Weights of a small GPT-style language model, trained from scratch on English Wikipedia.
Architecture: RMSNorm before each block, rotary positions, no biases in attention or MLP, untied embeddings.
MLP neurons of a small language model. Each row is named by its layer, matrix (gate and up: input weights) and neuron, and shows model dimensions 256-383. Each number is 500 + 40 x the weight over its row's rms, rounded and kept within 0 to 999. Numbers have three digits each. A neuron's up and down rows have the sign that makes its largest values positive.
A block is one neuron, or neurons of one layer that tend to fire together. After each block is what it responds to, as a language model described it from the Wikipedia text at the highest values.

L11.gate95:487583526532545532509449509467468461521531485512488536486496510523464536423550477499484470522535547491468460486501532492503483480525514521462513532496504483517510542565432534455443547459433517445553512472397444531508521535456549523531464496490531434509456536549457453444479489504441534581402491459492531452529433577482545445471509450486505521535490480471477546508508522532485508489473
L11.up95:539546494476549469528595424437478506476486497452500401554470572478521473477468500532475454493463467416434540468533429520570485523454499512494483472562475499504486490565462483532542476555503511490510497547538471524455524447474556421473494435564480548511507445528473556543491511484513548447536582483521491502546525490534414521508553511441542483491422537493474442443516501514511531534476
L11.gate122:521457553518482502491440503515529531553548445413578520488480491480485471478540486507412517540545496457467486438570517477421536477567495445472572476499535515487464543545493474464438487526449539569587499396403474528538509481500499526492512455516562469536473473511475497503421503478513510656507530569495556550461541436494539465477470481414542471522403523466512509501427501458550403520494
L11.up122:450532475539513453488530444452517507506539475481536436542496457511565538490512436470510543527541511491511472451511571515499523505516475464492530497477556430504518514493521545466483526500469507560565525489453467485569508501505524513569529390465524470551459475488523508516486520460481543551432540533447577525492471429471485516475497503492538553552445463495520536544494488536533449527476
L11.gate182:462539501513497565535512520527564547551478485509487532525559544407489415490521433514496499466545508499506493500487528471525516452495424530517452498554415500525534561499569512450558449486506483534526470507507533473479464508489558540499463571460512495550507456500514469532494514446498515521528520499441541456461519386525535469476545561438514517528494519571499528538502452535490536481556
L11.up182:508465499451537509534427484518517528480467514456416547572556602418523490441477488516521477513524523471463422456557479453522554539472446445552511484515510484591481558538511574485501517474492552508530449460508545474530434444602549526503420508479559513460531498518482566436489538471452453470510483499499531489533530509550486551520529441460555566509528539518501465502427493525545545524545
L11.gate187:482518492539505492491423540500533446502558462520542557486558491535512490535500454532457412445488492440481481501515557573385481448540443442469492475558555505543433555498522428464522442555503527475493469474442466546445507513473404485492448461465514530479467468484563486504516503501486489548446462553535576543545531478501539492517470516509543561536479490515468564440537448432564418490580
L11.up187:474503419441394448428518526533577435504536447558527562481521459450538450580548512475460471518476520531485455476487528472461499537464448478507461497497510502511431494458429477506579463551557584479485513491489511474392493460495451467516412439452526440434488519486534555492579506534550508509469528504530566559467468515530511527524475508512515551503500535582545578484613419465503470515562
L11.gate222:451495587395516518483504584589503421546508458543516438504523350446485493465502489530535478483454486441523386468455541518414551437532484490576450502508509486467539532578580475447487428465506516443519479473508437450501495470432431520453566450555488432474522566428566473511448484499533537510486485512541517457464504545545582459490479531518513553471523523514506456494517526571482442621479
L11.up222:427517567528511511466560535513534472583491496540563474417545470536562509530494447494492518451451465439498516529495462498515571530542547490554428499528507410448526534483540450472490475540519537444444487492524493518448533489437526505526538436576459454531477472493527536470433569503550478511391493589434486566573576489543514514466573525514525554510538534488452525504420505544540502476453
L11.gate363:514540448488476508390594467483538543549517512503520548490518531477464525484491429499503485483478482533482479496492577533534527491504430480539466489549500518526490485577489537492512502549528509506532525493487474550517466508602518485516540428470546445488501482586520479523537522522530515498399482505440534524594557483484475481455484522433509559493536458513493442582461450544382569481466
L11.up363:443478537495465548387529502544500513540578527516572455522520467560520467525478456450501458498462474556506433525546508521467549534465450550566446474500494502571520572489513432421471513566511541518562486519459525475497534549597477496466570452494464394451590471478569517512475549558483463505500509519511558465456526495459538447460490478460514528511442480528537550511471482541564516519519
L11.gate367:462518543482547486468491555526464525524587493528499478485555545493538527519530423418504508497490524464496540556518456538470482543415465474480437519442486526497530526429507537547447483424473451524528482468500555470479526490512535531544484507501520540532450552531492500480532586543529484550435456490508507508559577528519486513486529498420531508566491522488524593475433501500511477502479
L11.up367:542471543499518517569532492501471539546440466416456438483459495433494435548558526512499557463551488462523550423503488472510528605510547482550537537469458521546469450505523539485538560512525520423453529527499481465518498477553466513550445487502476477481500474543597417549529541496511487498484434524476410397532488507436551469568504549525500527533462444490558494501497487445466467493459
L11.gate374:571488522489503552508473490550453524494580498475482484498515467506406554540498496445505448534509501478467442503542509498391469479508460471517435476550454512536532509565442536552499506514497488534484459504451515515562531536459535489459530446592552572533525525530500471463486494496551471521489511453484525492483474455540568439480465504501537496516485452541506443471503491508533434549534
L11.up374:545522443526514530472460514575463534431553543536456485458543440503524503466480475499501467486504495549545496563520472481423539516511458506484465547528405437534468555557516512538528489510523469511406476519433453513501551572444532537558498450502621571537502585515507464454485526511511488515534470468519477458456531455576573503509480490529470560475482477487506508514509567576560498548512
L11.gate439:519513598468468554489375554467506501544507465466441567503544477492489461499565490532477466511554484471534400454476565514457427548542411476532547477490553494525496554548524496518437522483460510506487483499449455514484457531490483549471564503511498479468505465519545511492459482453412447528553517546587511489471552436519566488586500466477518467491433552512435515555445481450535482530581
L11.up439:441601510530507510512442464467486528467503533538473541554499541478466458438473514561510460538508434468472533422483484530507490488477459479554535506502435431414510515472489450453545472513497535519608490505477546464465456455502502536517502472457488547555529453503469490571574458459529475508478475454449585454455507505546487455531532495459518503533504531442484420462451512506467445580550
L11.gate448:439480517555531512474496517450494473510478536486532476521539471488424419440432469520502479533472451404446469473388479489446457437459473440509503379489530455499494562494526557532507439480468530562504443447514467418498522480493501468509436545475482486429537500511472486512446460455454464491483580508480514453481553529508513534507518496551528509541476532544524498558504549516449483504466
L11.up448:515493491459550468498438505566571538542515527519534483578549452513588513485507553590489491486498481521468510499425478532437487541531546416528463481540445524465501552568550462521459462529414540435548439465502504522495537492495470493489504479521492472484516448505562512468500478565473493479513469443490553516487569523518455499559541480440508467507453499555497491499441466404521485526583
L11.gate523:447503533544479543570516554515495435478513528472520498456507535458477476533494490497522454482529531439447539510537562525450505459532495462604465547498497506486466548519508514488499469438443611513492448450506542533480490499527514514491524495504486449434508422424494524447528512493520575500494519566482604490478500521584518479485494479478519554574532540583474558549485452521508477492532
L11.up523:502510475594490540562537502506504516437533555440496486485504500533508477529481480541470531485522470518542533504570485479520499470558548484516464534474400495478462476554493534470463575450462459535548502472485438522467494543481466448530471495552511508504575533486471444546522560459572538488482514450506462560504507457494565486462552495488540547474524500456503585440546499480498479487428
L11.gate584:476462484458536589515534474528509483506502509502465446518444538512502497523544499522560501499560462470507532540526456531568457507509493485477484517493520517572577497518489518512498457458499497427493471492494509430482427522504493518522477444439444430461474515527531420372511522460547488574516520469509488554540543534490504494533475469546493467537464448486541487540471422509475406547548
L11.up584:462464530495558586550524472515560555472555538502459491502465594548533419473486519567565514453560504508509499561469480537559544523532527448513524587478473480551488502485473460472499519434495431478428511496525514430467456480525505548554448489463451438480503482535488522386513541425523475576484495447552507575581506555486512582512488493576485529539506460472528578476456445489472429551551
L11.gate670:441467535587470507499507522488440520448551497511563487485494530510534443554469516540482493493523523472496518515517475524510487478563517451556542428542482470507495476551482512445447441450470438510536475504497495503515468445470519519525490446456550455513486431526478511442501568481503451585508509450476547435606513444519516590502481472449495482450486527485543488460456545501589428543451
L11.up670:539522543557501415442452520461470546448480498495563465525484495499491518584536566457576474522412482463518522458496492470419551490506477484511521438503512555546443513498546548462574504494484454460507528512480555510489556490534471538542506491532559560418584500431509500528447435507529403494440516512459502533498521520516509461520494591498511545442533490470442490513525519435524555465477
L11.gate674:481507509554558587499449476520468535518463483462526495549444547469449506610471590461504453539578505498484441524489472513475517506532529495473491463571521533569520540536545429477465439486425588508528536476459531413613532465478558527454514505454449518461556524505452431530451467525442461453578503482472506513449518443530564495477539472478518551527514475535487514525516470500555488513541
L11.up674:508549512438516459512500497545530560507565576498562518517520553557493535533489551465471509516523518514494523526500508514558520495548500478479493472489476542545522597565505519444480487474452462499511458487480506458554558524435601475519466464510451547472515535522476523502517425590534519487517403451493552518515459434539520526468473440465394501517559462502468533496542515530476457525453
L11.gate716:480517524540527538536469530516529498543529491452473501569481465472501512430461547496510522456507455436443491484569479467427481498513495488583555524515503428561463581440413480515536441457484504491484515466412505492523528466423512461463526500512564499496487487451527484402529524502527563517426496536480510418524479545564567481497483477484549531566568476471507518445418520535455471521476
L11.up716:504517497559511477474552501447527439494476489487536481546477472517540521562552494555552509430494484525490478478475544465489489443474471511524472529575547471471544580539501423536481520521493562514477459513527490532546544520491552505499447487503514386492499545450466534474488480462471489499471505526465554549473541472456525519574506466489463457491510549441521443472484513504502442581490
L11.gate760:458481477505501492505466532469498504524460468504506526517447466405448502467577482481506430516440467427503476520520524533477539411495488457485476491504625580478534481513468447540457523470431494486531450460421490478505480534519480515499526464505438501441543519497518473539492513447459531525503524521468477490504535444519432407444557476422515463559473570470454466507521451459497465584581
L11.up760:500481448499519432529530536528504521481479419522509573534523506437530497474542477481527457521466432487455494490476539520487536492494555488468542535458576542496542458507537487438476589438423509527470482548487514435535521544512480533531546426502436475520498483463543503540491516499454461482440499527472539547515542421556448439401557479509502482518475513461462505525502534469514473625558
Leading digit of a day or year in dates (" 2"3, " 2"019), and " /" separators in footballer career stats tables (Apps / (Gls)).

L13.gate138:556573602502523460481483547480475439575516541452611512495479520525481485450463485474444461509524469443538483522436452527497458455470429489497539512578540526591519497489498566541469511462470501516506473499515522462439537521522482514565453441455486493498470426485523428507461578480485504533479464475426464551554425462532478528460477557498549406518549480516569467423521439608443494469449
L13.up138:499498496474481496562522483579513492500577478467503538508514441456524543502491497452528469486427552518547528473469517598546520509570495493495471519528539450533477534562457538495515439550430546577577553509471462498509564484460509487598417540521581440472538549552490509492580537539538479467476493464485487546542532447494507606461557513481458582517469527487498464458474509534500508544529
Separators and field-ending words in Wikipedia tables, infoboxes and sports results, such as /, |, v, Stadium, round, Religion, Netherlands.

L11.gate87:508521513556553482488483527525459458566420490497451473520450499512476456523478638481523494498510547475553429472495522461423563454528535495522503455499543491483474448476450476468519441531401579496503539471513449508482470529566517440501541515510541500485481521433523543475540513498481601506474564483531515507490526542459447497524525427511548534526484509514519474481487500499518479495529
L11.up87:510530482503506456587474510435476526551494444519442531582541511483618485535498579567570509544456432441568472490485564480489523485491483446547559552544530453490516466493423550446527534520495434513499532524504480517497500475483474507536499524481562503455467500508473557466465525455479608486553578450486533462434516535491428472570497499631542548490530475468516430482522528501518476542486
L11.gate151:494555530493481478490461543494494552490515501440502517541439444439464485445508517397522457491445455466528428505482535480552499557440464549576484497564579509523530437538522503463579503450478443501458557540474449486533482512490567546539602445468469490489533470522548516449460439511472445493554500435536553480500492513386448469546459438483518530482504513505463492545469500469564495507578
L11.up151:506561561519501519521466530472412522476521440438485571557420507510543440448481491488536443496451444489548513509506477454578536544454448539518526564538513501543524458502496454499531575487537434506515493521471461497542417515480574548525563487459519515474476483456483515503484436524496419460461487458471561509514462474435515457564502484503481535477525525575509530474544495506509478506549
L11.gate217:501501541412583416498473533482463489485454566454513527495440507517460498547522518420522450503488528465511453505520464421492452502482524568550434510530529496522552487551474505469477513459477545458508509481465424506553434484541505536529550443532440489433471536491492495508521470440467528541509498497550516440512433458391543468551528461538599409514500509481505475524499484481472536522510
L11.up217:485549453395557489549521475539514479518499465409548492463493509536561497520454509551508546449513457500572509583447539414524494517448535563478539497488474457504458463500518513514470516525472532535511456451492524463477454460564534483509505421484472450473477527511465539486553450461480469455521444520446543438552474507472447545509490454559543454550558519504467443515492471495512528521512
L11.gate226:517511523510448496510466518474457492502510539507519557473446454465517466517515482512456402531560468465489443450507611436409429430491532542519499440477576464545482483540502490560537481516504550426503572491526460510469434507438529525495529476494495443524507444492501467488520517467474539495514524529466563489482486507539492426445480510514526504510488553525486490513502516554517536504496
L11.up226:454557551514582518525479486549474408494477525526561558526506409535516553547539525536504503537514471439475441545464493410476463493443473485480482527507510520475502517494484501530536490607513448524426528517588452456496472440489544455568523514487553547484501510514453545512498504525436515474473538475420516552520467552436541416511480489577519524512579545573478503384544534453488550460447
L11.gate261:469454556558525541491441486502496590536510511449514551457495538481517461542496520507507497493526454475495504523568483447507539574428504527540567545504548407550538448468542495500526473530519455488486643510476517508505500489498534524476573544502438502529559445540438467485478578496537458467520410540423498526462498525490503426481554549486524505459445507492476536439466587486488480545507
L11.up261:557580527460501491536492562478443535556497493499518505567450440448477498503433508527508513497455480486510445488475536473483498520439497560493494542527590489501510484461524495452542533519481474473494538535492430475521470530398551477458535494481548529541503505455481427470493551491488498463540525519483578416499462488461458477553517543528520526487525521544493512479434478577503525509518
L11.gate267:549504491464489479530449564493484559538488463446532569538492496469450473515439549546456439545481481462560515567463534499485475508504475599494470426566529441511539516468541481430451499430478509481550520455552428523437500480443514464485512508483451521497463435482500483485516496487561465534634523491554509449515425546460473513481451466516560481498486498490544483537494505452493475468546
L11.up267:514530564470523496518427535447471498495442453412526570489478550482466519536425558516483456565554487435566513516464482460468462517453496457530499418509542447516524464526462517533470526456518529476546515432522460517443450535537475559496534516472505508529473463499469492438471489513516450459561549508486514489529449540480461501543487519622578575481494493529514541536460528472488512499495
L11.gate295:500507582476430472466499527487465457496496505465496569566473472498464497524496557485488478475563434402474474470492505497491436521468418469519507585575489540545491521511464531501513454415486503479466559470492478437512517529509511614530484467479515450480480534447522471482459541508487462484470548459443585371471487407489499449513467487529581517473526438464483476517446426555395492501507
L11.up295:491499517471523538445532494624527534493522496443544524448521549526467471541450555480569509493453511501446528478501439529477540538469516447499540508513480549510484503556510494486543567535469492479509516469470486416556477542482458562525510501523509492458411458474517555485422528497552462455527465536503554516458564504541570515464508506535457561530469468500488565438495429504496525482565
L11.gate313:524520551526480522588437498454453506569510441452559518497447470458436500422455484505507505494484456400492456462506495519446493459422480568494536486532596496592551433483482517493552477535495473517441551479503459522503482521461559539489545505468492520496481481472474476451498584446452491478516464493543515423534471506476510430490520545477576548494484513559510539519496524481514466469558
L11.up313:526519518549497544565499523444429495567489447460522530532474460510525456456428532499529486456547447449563446470506457524473553502354467574487484513475499450554522462455490575517569490565474490471469630501536450495530491521428531520553551532509546549533494493516488493501500540485482544464555439487523543469442455552445455445491560497507491544479501537535509539513555530493508515533511
L11.gate478:512506524478504472495498463456549500537456513492560483511423464507470443546434549505509491550506471580490509485460550484430481448514465487496443519518501498493406520552520511478458442534542525542517489511541473538497538488484522501471452486483499534514516566519476506503504472529561502463463498452409530468443413531560517453594510508548513426495559530561499449473479522478413504463454
L11.up478:471479502444545487474408493506479512514487484483511596501422526455494460506509443480529474483486533534533499530491461435499505506461431456488438551529513546487502520569493408436499545516539489500522426468561463538492491468465495523529452479473467531459523443562479524489465515520481428531467596478507467479492481400538533428523547529515537491501525512562455493479447443490466460507460
L11.gate498:532487524555447536542497588462502491490434520437473484567435475463466497500452539458534508514502492513470425503526560495504455536491456563554541480568570489487515540484535473506470446548516557475507492565547507519431503406566516398470520516544466496496558514486513454550519515492479535467502511549550511536535449492414447471443419515510501522555507475499441450515438497464473494541549
L11.up498:541428496552496474573549521520528583486489497398484562493546492472503395540462490463552547464479486546534469492512554477527598580515485518563539540526509436528481516437534473478474480591541511516522541546555550519481490461531502483494475470523488538532545524499489550463453524508529526411508457613565550526468490561440400491461487534592508528521546519483456533501501528484462554549491
L11.gate504:542526519565490552518489457430517484568476523529486561467518480528474528477450564532478566483509540517476536526420509476440459494553505492447474483488512510522463566490484499540449459494537500578478501465531516537450535495513525484525542508484534541540537487471544453512521552539435539489483505554468514532469517513472531515462492476449537479451547531480492530484488422592458453449527
L11.up504:602537497524512523525536452504474524486545518575507532494522467472536558558495566520597502447401481534519521532499514487460483454509558485468440549441572471521420498488572432449492550501581529523475596486510528535500497444487511432535502503502504558480456458524490550518457455554458495476464532528469557496453529482504499526523474537472463479498531424457565546393518426492501553571431
L11.gate614:486518458556491451544536494503483540475423521509514596480452555497447445540445553510569442496555527510519503530485566479409478432529490524498507422469523461489422464571516496489442465464542526454567485447502488564422495483543563437489548476482484433385516434512567499532532489440455580549504510526465488450538471512526547514507494491557530488469493494497471492529463516452542479541507
L11.up614:525480510485541470522503410473481545443498528531486519537544519566500455585506554491552474503510519488515457530430535541495569415510501509472535487429455462477443492476495524534533532546433522477515537505559472520491482488569435430566590552524560466430462455521540508493524462514431522486470514530518494505521493510500489582425511529613511484498475531547399482526479532518548552566472
L11.gate646:478533493501488513499555567577475521530510472557471541489471508598461478529559568593510481516525522441490495477567531528543512530473448516549515546534457439504469522586495500431538426498478517517580447529572478477517446489420500524457491514504471506536520532547515495510531506480528591464544502400505601519502547454509461511558519562516458505436541549502514454442507546536487517458486
L11.up646:533584508513497430540455540498431486521434495491495530544530406494531549470457483515506556558493565480543414501539484529433500435529540553451516461536545444485512453561487439557494456504498489457564513491522512474483468484483496437475559509492468517518414479411486484538552493507578597503533498470512583483468522537533519545562512567551480465539532541497562416487535446531557502504483
L11.gate681:472530554489488522583369585435520481533466467539514518514505520463451465572569460558510513530520550460546481532473482556470365476494520481525480485538524536476438494503527485439515495492555451525508549425471481541456446498505486417475579541517449468509495492475485509468594550497500534475542474524451524441531521490529553507572437492475624524492487523444466472451477516444515508461495
L11.up681:427558500539560559593400521513509501547454465488472533486547536565569478552510472571526466540482591452556480519457472560455484547507510573499528513506423467471479480563458428506496531474519453541462545478459476509444420505443478429533514487450469465516521460445511527438491531483502428513499461483475580463507503469536561568541510436525492462480471518508490462443457543518530476469451
L11.gate708:512496508516476449513499464541456452442524427577515457539479450494534529510550536454518500524518484514514431511499517496519615471473536544506448510501617510486473539553514484442511514560500559447546508479489499446498513454493590513499439551554496570522482505450504535409429502539467472464536581475510482463456454584446555448482506549536526537456508534513492529509562502512504490493532
L11.up708:426532471468517510441471491467552512499444483499507541402517490510430446549485535551516495519520558488542497542510473469479501471579478529469510436514462480526544490440531457520473519504586491574504449536477488493494522467463460413492546541443460593526478543588466467531507465535520488469534529532474508496451472487521514518511518438469540536487425540454505545433512550485546456504553
L11.gate738:580513552537501547554468484459519454558492467461506503488507516470477500557459599485519506426502457450498439483512487485452517493508546515451532406502509554504462472515469418459525489518562511550525561481505492501513477480532518469528594510476474488481486516485480491541460538480486523466493488468449495432530500520467535461518465532479594498531563532462480469435575541490454520474496
L11.up738:523521517543519490496447489482545484540494493521475488565494553538446511522475528499474565555528516486480502473540432433520500545557504548475461460510551489507492503491529396506474531532508492525498539561466468543574537492494462491533569513464459521481515495482466499550484442538408483443512477463504575480485570585518422484545500481479512536529417480443499461432517466491518515509544
Fires on closing punctuation that ends a sentence, clause or paragraph, chiefly periods with paragraph breaks, as in "Cemetery." before a "==" heading, "reasons." or "girl;".

L13.gate491:466594561463444488533534564604529542463471457476477505535453507452498507502465536534571444499489510466518466504507493542462506501466475456498488490570499511524540474485457583518507519509561540518575549491545548443483501472467487476497530434492552480491581426444502508466512484464518483466529440569488503484470500554532518447618472477538537577536502554552472530462547442544486439480540
L13.up491:511484486472475574491429432457471435476467520527499524506519507471494497495556540560588572522469569487441477527498553479475463489531488532480506490478541565558569506523478540489482513530544490466506464532482547535474591498494549481456530510518504513492461428514445527546540523582545502540472423453435425461521529552482507460545504517475544544525451535505516535467467472502558526436541
Double line breaks ending a paragraph or table row, mostly after election and sports tables before a new heading such as === District 3 ===; sometimes mid-word name pieces like Khad-ij-a.